config = dict(
    n_layer=9,
    d_model=640,
    n_head=8,
    n_kv_head=8,
    head_dim=64,
    d_mlp=1728,
    vocab_size=8192,
    activation='swiglu',
    norm='rmsnorm',
    norm_place='pre',
    norm_eps=1e-06,
    positions='rope',
    rope_base=10000.0,
    rope_fraction=1.0,
    qk_norm=True,
    attn_scale=0.125,
    bias='none',
    tie_embeddings=False,
    parallel_block=True,
    init='uniform',
    init_std_qkv=0.04,
    init_std_o=0.0105,
    init_std_up=0.04,
    init_std_down=0.00574,
    init_out_by_depth=True,
    optimizer='muon_variant',
    lr=0.0131,
    lr_mult_o=0.757,
    beta1=0.9,
    lr_head=0.00579,
    grad_clip=1.0,
    warmup_steps=0,
    schedule='wsd',
    decay_fraction=0.788,
    decay_shape='linear',
    final_lr_fraction=0.0,
    batch_tokens=65536,
    seq_len=1024,
    doc_mask=True,
    train_tokens=510500000,
    steps=7790,
    dataset='wikipedia_en',
)
MLP neurons of a small language model. Each row is named by its layer, matrix (gate and up: input weights) and neuron, and shows model dimensions 0-127. Each number is 128 + 32 x the weight over its row's rms, rounded and kept within 0 to 255. Numbers have three digits each. A neuron's up and down rows have the sign that makes its largest values positive.
A block is one neuron, or neurons of one layer that tend to fire together. Before each block is what it responds to, as a language model described it from the Wikipedia text at the highest values.

Description: Time-relation words opening a clause in narrative prose, mainly "after" following soon/shortly, plus later, during, following, same day, prior to.
L4.gate243:161165200096141129103114133074148107092117107084177144117120173075134139118093120126140131149093118143124156144130184134105114144098114123099152078111145166161119135171088118116152139135174128142076127123171139157033073127083079097118153118110109127120155095146124148138064161082098140171131162136110100166149111123126073124110117109168166136139143120160113116152114169069121160142126
L4.up243:137132084164139121127081149086178111101140107132124084129124100063129106154157087068163143135168104098129150167117169076079100163108146136163162138113152205132196152129160120099088125149096162143077108115118109127112112090148135107136138123168120105181149131121145165150107115124171131208112091135119145164179106128122140140173143154118122072126166089121083143081070161142137131169136

Description: Temporal-sequence words such as following, after, before (often "following" linking events), plus verb-suffix "-ing" pieces like talk-ing, continu-ing, Brand-ing.
L2.gate54:114134068156127162148112093100108108100134106126141114101144099187122140044051109140130143116140140050090108122131119093085183130077101122130144119106246095093209143115097123179106148157176122151098120112154176168177126183149097149134114112172159115152122171113098122117081167127165124134110185106143191134146152133207073108116169088163107143184099192104133179122157148136105096136141
L2.up54:114093099091117171049139138114084111116146096182126082068186142162095166111205134108163101068122152129101117085127154163132110133114127097131096117087158151163151054142068157148071129130105106174145055142088170165129123107130116188135087083127105159139087156090160088178130160176109144136088188111135170104166163113166154183168113123130119088120101217084169126129175118115110092105161
L2.gate68:163124155149117154117155203126155148150086151112093100137136138123113119146152156103109128120123136118097165127132142123164170124128140146160184116136059069112096136157134154145176145157166065159109200096160157087077114145129124180137129152112096151125160128124136135113114146165121139162108150114175093100120128124168162137138198088079129114087132147101110126096104129139165174111136
L2.up68:130118170149138191118193174110160071103097138187107110143117098086141100150143121124115177095136094087102115157038128124136169171157119128164170140115138137170133140173138103138154127120178121128117115131146117117113129162059099132105081137134100140149148153086120210132098104132189097083105097131174155092143206130132147135132156129128123124135167084166134151186100130112097162122142
L2.gate189:152165102120165122146119134131162088118110084137061133159161101125153143105102131114126095113171175137153116137115160128177137129129119148136131188172107219141161181177165158112106127159172089157136121090176154157109136167071117112100163174096158128126063082140148154089180140092183125110091157086117168072081087124154191143074122088165104112159098126144114130192130193148157163090119
L2.up189:203164093116150173130142089114171137142149078088112082132110181147131165141187205102101083133146193097172107102084121116109144203126118074130136157190097106166211106099163100096146127112148127176028125130143195138129192150049112157073171166137143123148064104101104158108152100143175120125176127133164113100096093128125139115075115117131174145137114147102086149087075206122122129086137
L2.gate226:129153154190150197212072114076108096102058149176081133171080108171191098149237143124102189086110096073127133053150118109148162131103076131107127173086106138128120125155142139170169129141098136131113126122102072164096146091119093104117125111114159109188110131086166154113133178131100114132096112112129117116134155177157099104157086102144077106108080161165137116121134108134109129133111
L2.up226:176119216154121093147081130139110136160086084192122125126065134163150131132107096136148169038073114133142150130166048088160104141079139160168106128134167142134118116168140150162106133093170090122136120098116056088115101173153070163146128147120134152141157140168121166142125114097112149082188125141122143131133110131131149111102124109088077096097145143106079121150092054056129071075154
L2.gate453:138114186137118153159110186113133169043094175101095084099110178102118129157111155113182098096124125100147166146117115120146067082148104085153067173116139107101190175113102160141137068092128080095157126080112152131212139125091122102140159152137209129174146111115082151108100157149160108126108125105130147091096137150102140130099073085180145117112182138116099146156095151142121105173113
L2.up453:105096158158128081160159127161223131084141122083103154104096149117137166152116134072076117125173152117146099102123126112156093107134141116103179104185138196128132099063135185100123069150148115132111104105118079110069161097158096082091138150202142122117072091144121134083192131145125137136093120108189188072162131127143132125072150152112156071117086160100098132122097121141104082065171
L2.gate594:127121065087145091154121105166108192144079119095095099150214152159135181204163144111143137144145167114075099150111120115163098183075128194158093150108036165096110155129131134122088125141116138099099110109072237056131145223094122197116148115121165097152118167130104156117094099131127139144107152110127144137103130173102106145141116100113136140159130158104108147125142147143099134107108
L2.up594:164082171137112097127138162130122149075110154138101152119175145111136185099131090129123166170067141095136125115112144150079106151092131126186122102100110161124110150153170198075140130154137087146093106152114128188157121107090143141185151180192117108154152132124070156103112120115091096199147134124140112109114134148178089134155126178130059106125116168114144098151116159112072149126148
L2.gate602:142085047129132132137126086140162132118126116127152180146093144179094151169123134126153087128158125123131116190163129089173174089088133144150147182161119128133206075089081160161095152119121134150101128105107108098124147132119135130107099077130155127159127126170085090149087111139110143205083213139149101199134115113077121098121125123121151125084078114110096173179161211122120160092160
L2.up602:116141102104075148153075120096106122170152095068139106098147125160096157163170119113189114105162047140101179143163097132127171164124068135105128103128171080165159089099151121174105139144173071146075132144173118093120118165153094084130098073107127139111115163169071043170115089135168196121076124135122113177140136073159088202126091151167116162108118138135182099084093141118145192147189
L2.gate643:156144049117123139140148135134135040116087109120158110119103130091117194144194150121126115137124163070112120106080100112138170168108077185128094112111102168121103148165119146132166111076163125102052115041099182144185120162121085116089129120090073108097078102162123109125143090139103092146120093089167197078117122088148182114147114200148111187152109142092152152185185160061108090157108
L2.up643:147151064156144126119113173186164101172117138124142183096134176150136200126196181103180126154143077108105167106104119118146142111139133162114116113130095149127134123128112161143125099099183121150068149120157145156162137157119077134075142136115102088147113085182082091154101114158125152140137142128163187104095171099135185125113059110109136116134151112120138186083216157083140128123164
L2.gate656:129113149164211137137095137144108050140106088127064081081111077083094120123148127133144134102150101129082128160140136127149129176107164121141151143113080144197114143099111165142134136062123126143074170157155112106143150166154146137099112188130151166165178123101099106180127118137095059139088162124086172089140137114098159141048091142088162131097168116127116182130157138173152177121109
L2.up656:153126162120114107183103122119145108080171117160125148113065142144155087144108152133103141102164153185089120077113191098063120149104111119151135073107086176064145089083121092140143064178130167095146113104125129093096109082146128123163168174150109108099147173130081092127099153192144125092152141159129074137109162149132109165180131166111136070101113146182126121124078110158158156174111
L2.gate733:118145090113151134171109105150143105174162120145077142135186183152101105122125136114131185152172129117165159146115091183095174123081121121112127127134093147154133112114186101126157153176053072115153194144189169156202134160089148068111050174169112126064185176141106126116107153135112100175093141119142112199134131101101163178132153116111119157114108141177142116127147123106145140105169
L2.up733:109168116155129112143152068080155142123072109151045114095212109162154111098099111077106142136160101138086078128136180078109143103111116094134143092112146079172156089099099098137155111121149110137114160129169141192164080110132106093136115124142192142034186114129157140129130136135096163128105135159090096098113139136153133119101134075161114180149130090164130128182089040131096056171109
L2.gate1188:157109137144178147068167147086087148095145124162112157099051097135150204134095087106128106091129111106125138177122114108120157151138097162150118181136143137148153145118113144126164174179185143144123125140085125079115099084151091092125134186155177112110137127088150095124093138093137123143057151161091151075139137143131128126061127167161167112080143132141108106092094147125147119078138
L2.up1188:132131104120137100020164116167143090153148103128100133104165137066159190116145113139152160105104128156145151163114093148074125140122112120121085153168147176049126056048112083097152125117108131099155107094138110074182105083126130107100131127119153160107108151069144136190094155146150103097116148161086081132068095126112116067151125195081178093151120156153138101114067132143142123115126
L2.gate1264:075104136119150153153104181126103078121106144197131129131065126160146121120210143097131103100087116115112137124127121048160109139108098144084103091087165110094100136125143130149133163146122110143146098146144095114133135125087160169072086168155189109100119160192108139084160120063153140140154126131077105132190093121148086097084135142141121144111129194095093106108094118138159148176142
L2.up1264:126095142143115117167096144097115173134142162123141076070198143162101162129131071108085142168135162122090114083139135163162190137158134065131034103144146159140151109131129205150169073102128176102125099135150199116142100142094062169154130117160123107165126180110032089134113149150122087104137139136124103143122166134126117144176189151160158142142076104148160124090136144099076081057208
L2.gate1346:107151120097102149109165139063103137092123127101155101097175099107151197117181055121168119129108091131122136105130117159136140086101192098118080177093127135091114138160114062155167106147020121207178087092080141186115116080098168084183137171187135144147116155102136120112142078176116126163151147115119158098121127118156120116074105116162103099144113088150122106098125177164127113154116
L2.up1346:058100131136089159109141100113090174079142151134111137114162058175082161183122140116069125139160107098112139105113114099124116147103120135098145123107118111111086063151157099147109172145094189141093098091145143168062134143031181126126127156123147170079112114164146157145176105114159167171133105036112187100085160182183119165172136178158060178157099147087103096140113119198136074135171
L2.gate1464:093083082125106125169162112056095136096061094158164110176109082152107126144136121137137071096124203067125173179133098025150117094198119150137128108117137115103117125135088108167182115122124146146143157142113154105111156140111146103147150083124226155144146142146109161112167044122121149142172122121146122121165182132120112133137168149114110105140127131127126100136123158138157142171109
L2.up1464:094096132112152142109139080044125151136144140143118153091141106080152097133119150102171071092116120149156147136170093160086133113140165174115089130105060154097121181101136022110141155072129134079167198074161110124140156161068152107129071128140119131127137134140128111088111141087165083062159131096138087183170130068107168085115135089144144133103092173158135120160155094132114151087117
L2.gate1473:159100144150165156098162135104148135082122109158144106181150210214172095165133075110119183121143129044101152069146120118159051110104102056100162150126143145117084164140093135150100075093130115122155114158155112129104161158077149152110072068113157119134160118170151139099187127098142144145111148110173118117113116138153127080130182129118139133112151164166079110104162168114146121097091
L2.up1473:137140114074147141078095161184108169105155151125110099174114097180119077152137127143125145075161117127170193094180119156187102073187138085116125135134098171088152186181130132125159117102101112093183121123128076153141151165160087139165095148107138175107094129148094156151179120128163122137102100134122109126141137147167158181143121169121173136120132166080118102103136102126178105126158
L2.gate1677:141141109080165178136148148147145153141130131118138091141102137186148160127177103109114114102116070095139130124149142110111110088153131125102118111183140156139115100149090139053167132104144075173087208157105107153072089139136147085104127160177162121090136178152095137158174114116139115190127092110085135175119126172127117142086077115191102136147139119104086111043115066103163106104126
L2.up1677:126138162112182134135170126132106178089107134161172155132106124128162109164175158141182146080126113123111116116123126143159133157113100107189082131101164153119162084087085154120116150180078117140139125153132125151121104145182074103108178146118164073142169202108132100112089109092081123081147108076117126141138136123103163092117185102111098158114131134209082136114113108125147125061098

Description: Prepositions that begin a time or cause clause tied to an event, e.g. following, after, until, since, due to, as a result of.
L5.gate716:136140086131119145170142179108109182111105113078095112108143165138182130121108112124151186126157097133171190058122197147169118174132160144164134109155077126079130082164060082131157127149152107107145123107110150109125118062158174063087100153106153122094122115103150116081115153092149123089089135105172088196099133086089086157137145110082100160109113135143180092129144097153139078138107
L5.up716:171138164124165115152159132162101142108148162093053140128171143092156113087115159157129113106218151101076120175181107199112102132160124133055141155134178178084101097092146089187109107061146206146127064092133141161132153089096142090112107131140120117143166148164087096111099120128179161130135105124144148119108120150117065140171159106146148143123107080112139151094100145135096089100125
L5.gate981:122184107118133163106107138122052124066108083110128095152118087115097197057168084128191124182127115130144154140088149147119085192127205144074132134118119156145141090114072112156104065121132098074113086109187162115104129160125093139102166136068157154125124149177086054111119084090172149075169132154115131129130165091131088133103191200098157124085153135113102133119103125150180193103098
L5.up981:142130148157116150116100099148080102091158145147115109195102127121050145189093110159098072120123127198123121079048180196117156132181223109086172041094128184115166097164141144108086166140100169096094131111098130145114116171023100172125121111065156096081145172161126077165106096107115132110124141096135098151073107173108111126108153103112171181128118058150137152143098070147139108175116
L5.gate1326:166136095121121199081145147103148072096170106135143181102089128127106129126190112082153152169058106146144104154118091209117139101166106117134110122082125140200137115130162138058135174152183134127118117143112121115136115127133047084110142155065107083083126091123130167199115120114107148097135186061071163122138165136115138108127141160146173063100122118150144122154149157134162149149164
L5.up1326:167107099150176110123131181157098124064130127179156082129105110083135177112144167127105108132094116067109182168121158070087107041123157133117212143160121174133154102162132065165145094134106139120131123126075113132128102117112183187151121138108158142153095133122215156105130121142090126135141105157102150140127108128124131117122147068134130121093155112166154107119192072129092160136191
L5.gate1683:097145151152150137086137134125136134091140114127173132122151141118117115081098106087160136144136097102113135113165082135148147114176151137123162120141146107135170089106123091127140125147094109135032080124100157132176127119148082148113154122088082161151125098131169119135077105149108079161096145107187105214140158158106124150177103165145147133106102070139110061137151073102083142106150
L5.up1683:179083123176142119120101072153168109083091076172085150120154105128120179172131069090110112137139094159160145090114142094172147129089120131094136108094155136056109117136105131089162079162094078103101095132125095142096175104136110100150074121160178166127116222102148176125143112205096165083150176121120196109129169148076098148099083141109111100172110151137166121140135201142183191155148

Description: Tokens in football and other sports articles naming matches, results or competition structure, such as friendly, final, tier, defeat, and score digits in 0–2.
L4.gate1659:157126101150075084117088127117155113109123120107099073116160187141166079180105133130110101119082202116106156130127157171079114085148091181056109132155178118147116155162163150130113121056123121079113138114183106165113096080095113120171076145138110100112126202114167102105089140100146164112161131066124181140168139168102144192105134104132136122084137118031137116156141099145108149168229
L4.up1659:150142169107153122123123176113122162172156142122113174149149129145104115122182189125118110128128136076100080133134181113179117126097162130101113144125149126141115084131107186126112025091098120147138150118196123091092131112157146116162082099181077138148139134116105154085144142134139132108096127042141113095147204122090114175117123154177158154122138085064132109097091073165111175099103

Description: Words in sports biographies and reports that introduce or relate to a team or opponent, e.g. side in "Premier League side", beat, joined, against, club, plus leading pipes in stats-table rows.
L2.gate74:129166149111163148182086126111148125135130184200147171159149136137165119135076105170143110131146140144179124156156099069095158141172152114140122095122198131166090106174135072145157097097138132143105128144157134044121169122106174140120152100121113152176088133147078127085171157121102144196099153094079088128157151172141090168117138086154131130171146076139141091093136052062128149139075
L2.up74:124121125119150135143145117118111108149122108122082131141112148098139135081102130169127132154088126149088159125116063136087065076128155159102132110103114098127055175140149113157113170150123174167112057168119127117138107126186130082124101105062126192132200117071098079152157138091122085134166097018174056146112116096140078133113054114110116115136168163180077100152125137125094195133079
L2.gate131:187163104127060116147192179120079172101154202144164121149131094141111160136132086149092092124099137155150122144178143162071072135112132135113148152115132168077122133115121135155102186141152097137125111167180136121145154201057119111034072062101073072098132195115115139134138106076143044142104044152144049122159130080152095144126145151159124110148088114120148137170155145134123171145110
L2.up131:122214119140159093146100114076168103186100078133106078095160116172101140150084162130128171204112186147131121072153083130135104190155147122127106141101126145097079166166142117128101145111124170153092058111089121143116104149094073084173110135118102147174092130118143079161136206129143107147135091132162155082127135056127112133113144117123130127119202123089129093121136146179140121135181
L2.gate173:083087152175133163074141135109135095131108133208081122123126149160162130140116141127186128140160167145153138077134136176095092134089126157126104156143105122091092195215152099124115141114175139169133153177151148104168122101116123093160151071102134130140172068136112139195116090113121132160132098163186093124114125094123096110137135131141139107134209150080115114170156141162129112184165
L2.up173:114142116110166132176145166095158057138112114172133082181141107079121136085132113121141084063173135148115151141132094122107078139123082181170106142151185082093089155104206101090150117086056097126129154149131177143120168163089172154076115076156107105127143131090125091140096116085141116088163144179088132141047107087124166132152145035185087122123122165099127109108121140137164101104132
L2.gate319:050120168180074147118130138132095157154067129130120125110164114147114133109070071230155104150112114109132107099118129119163126102153155102101082136163113108178104141106112115153098175112112128169137156173117163144117160120136123078021080090110144118166106133103162146105091131161150076122130143126109127143079102068024121158131113149144120149154104127100102139124134158140117130104154
L2.up319:156116161107201152091127131106087161141108086149184090158123142118140123069126125185083114059153174135135147157130097129150155117181128064124126147096083094098110128113123166112116134117070132078100100193142140122074164211128073132123089135090145143143105140119123132095076095094154115111153124084146163109103105123068154138123124192139139103110156114115129183096120184069182159072156
L2.gate330:090139115093086148144132106185140139178099168150128151116129094183133125109095097123140131167123165153112106092166107177125119152164045154164111088255090120073133207134136097147139076074094130106139119186128135167155114116141090096116135088119153101171124162091183124155158134137089109152145105157187126165173108154109099104068173077140074115161143057092130148148176148117113121129176
L2.up330:100107106126108157138157137139186124144138123087153122095112108144160122137108106132059168145123148123101107126155146195158143173151121145137127083182034060121108116205084162125160091112025151125148168115165183184113131146088085174078130235181135102140135117104190132121159140065137138136123164058128163164113073128119081141141107152174141096168161139104152102158112114094131042069097
L2.gate548:139096171138169146181141153074133147116172088112089127096061168077123176071098122158144165180141135158092159126126132128104047130129139158162088156122136106128105160148149145096149139103071092111170159157134116091170165145120104114104167168143159179113119090189066126133123143116113136116159134093142147186130147126073150172090127123124103136111163079089131080154126149144127134085128
L2.up548:070139149098124085086187160103148160196124178127093129139101131080120195133162157117154192166158116121108147136161196126134134072109109145134130120144117119154102133088107126130205133134154066121159126140123106176106131138104165110145148123087161133102104175188149058168077130159173188139132116146137095159094178146095137146136084135102140140120143067099129151167151101058106159105083
L2.gate592:104187164159177132164152152102096122135122058156107151148119157129135162149092139111095135098122180124137167139129170154148165153167157179122094123186143101115123140161132112169051074099121099126035165174175162095126138152031118120042110089145123129121106104099147103153042101154116153122188111101117148116157112181157106072066133087098116122120137133092069121161137125170115050156132
L2.up592:071103109119080117183114142119094096204127141144134119138121110152122110173136134124099108156132144152097078112121174176142174111145163076104155125128164084126181119142151147128067112115100136130159138136114127120186085103045096156106113108089140123174118164172098138148103079147100086128191113126122127119180121116127131083146184088129122191114127104094139157117113159150080141126171
L2.gate842:102170114142158152083173172137144194106087135092185135126144114148109157091079128141156142141105139192104113160109163200062161091084155144137152152109150102090136137137091142157173098131129167164124128122136130070124127071090137161133144115112155155123061086112114093117119133104173064111074086106156084121114117153135132123115117186154124140113099165205075129149103137117136187122096
L2.up842:073123095139180177119129131099168150191095183077162127166088128089186098108113091121061147128095097103141099108112125177112143114099130139230086141158140144106155119124142091157173193086129184119089185153143104126138135106115112132142135100121119133119093085111136080083164114124153132145080082088154134159139139157139051150065150123169170144122110128177084105176129100180105129171137
L2.gate955:084148047126107109188192111118087193131180101148155109222096141114107131134097137158090125103100096139106077104090102129127132150089149124114090145150114193133102097151157121158147062127075131106134144210110187129130135118095141123151131132151133081163142103135135102104144142161142090155120170067151138140143172079100103122128135139102099091149126133159094106101109140121103145065093
L2.up955:125152148173105146118124114116134131111085073112096140128107096153115099163132127126171125105074144177123124161166136071130075148131063154111056099132156114090111073106109110109189116085084137142126162147153131107208122107144057071174113079093112154078128143143126093127164181140112139158138144163153100114147154149140106108081143087192150123157110143138110138109144098134103106102154
L2.gate1020:157130171134118182139125125117135116096158108124130111085157157113125123192127108132177058109117120126113110095133122160160107157099109137138186147090077095118155178150139126145185105156162160097145114222114116146140164189080168189194134113120095127139167138089196139096117176123096117136160185078123175134114129137093132108126159138099155085135161110164120141123139105113128228184111
L2.up1020:058122138089121164151095148178177088197160114061141123092103114144161170165124109132186123173161151157189096146128144136136141155136134121148152100107154104072105119115131093129171184130097164111100135157108103146102152064099114085137102114156139133084139127105184108116108183168109126091130166157126082108178159183144132126166177185163101130115126129129075123066116125112093168107130
L2.gate1077:100105118165156127136093158132163160074100159159100098151140147150131122128124091091166117182134153131162108088166141143124147101091164176182111093158081158144092140131144094134107105162188118146142130101125154124127142112133104161154127132216172118108144089100146016119128084167112092145144143080110137133119103125123096152138130104117159099130139100132102073165155130148189056130120
L2.up1077:074060135166090146075109139103163086172128158097173122198137125109099133129125131129120115142112153096183112134160148112107078157147091154180095115171139105174116157163103135080122109131146097166141084150184120075195129140177138139116152127130093105086122169136107126217175145142160093128117129126106144132143129082086147093151103130108141164119121135133075134159131090143131102095169
L2.gate1400:111181126098145163127112152149131156117121152185213107133132142133141117110129092099105118088151075200110157151092136168170172165161126104143133140107083053134165113109118093185089082099127110199083085168072140163097132110149115126128140188087101098120176117118114186165162133143172071137103092095133201116104152115063118120126099135123108172141113135133080066205112110113195141126086
L2.up1400:119151166162105142124054111129198045114181140104073134070124121139152104079087136128130157144098069138037151091127147071150091134103158112117106064093126114139131111098139119153108092110118105125086148142152155103157140093163099136159140112163170167110137097109118121160100146108120120140071078136133059138138125104102123079189180133144071117087165116114086115166159151120141121080125
L2.gate1411:164123134199034164121149201131090174093114112119181094180124096154135135165149113148132168081127114150133111105152133119115124072106168176143136116110099143140057112115074184104080104152180098140160142114162122151131142154080151092112154075150066139119117140153139067130152156135120044145197114122125109122110159124131128090119073110161154100109125124079158127181109077158114068117131
L2.up1411:080157154135093080115108214147130124157114098129167068129085143070164116103126125148107171094081117139093187092117178130126087090132111197151143130171099035103099181136096138179096073144145151130121132135131152157141144100127141136060136135166086105097147141134141082165120215140177111128133096146109151107137132117126091093145112140084134115039122103122099086178184081162089122136157
L2.gate1466:051093150094088121109102080133132119153120100153131104147213085088121110164155139153103128115124101091100088134140108178097099168137151149130065176121154182140156122087187108143096121102165151159131109100077156143101113063107107068136199159134129085141157153108138110161130059077116148149129153088162157136181112106150080205134089161096166184146143134131118129099090087101182105120059
L2.up1466:178116138116091121158088136115152122157133129182186105131140167094172116157097070176086122049117135102101110145130081175073075125132135162136077129094125119165046109123137081118172156175161139138139138111103111171149090123113157074123091147166138073106128138133123172161123151028120135129145122093106128190139153152135132123156138130104160146132161058205092124147109110089100097110102
L2.gate1521:145142120142082151086157089160126096138150109127124151108138120177149120143122173105117139104129153103132092109130142159121116075207152209158153107139118126134193166132203153105131122093150154217106114188104104120130057130099121100115118134206144103149170098119204183141093095183132131098070154114179128113166140115154110071104086113127152121171154059067084154154047157181132123161120
L2.up1521:154148164191100120065164185106145120194191130151133139112109115146146159098133165158158152168136173157109095108149110150140086062183145182150084114079122164141098149138162182121209099042118121123158178146139141092086129146107126140138123128144173086161177138129193156131168126193160098092129126103175139109167138119113177152112121069077130097153123120089103087114135152172157108183159
L2.gate1710:135155104099154104146134140095155068121178205164095152157141085145114084104078108127122135116189122121149088140152131127123123067143111182136120139163091141117120173103164135078086139125127104171148191170090110065201152117103122144175044092142120171119114090106137116169165111137068082120143136176182119144153062125169202120151127155105087113119119142115091095142192167156102113074121
L2.up1710:101135153121162160116105079119157118149196081113116169167159100157088106121110111083159167134118080115146152113089159115113123131120158169097163133112149110116145221132107106094113146129152118132110179123132111150168121105124113145152130103204064119087079114141161180117167149226136083084170142107094155126103120104204102120135154080098132188142088155093097141141137128176086080106203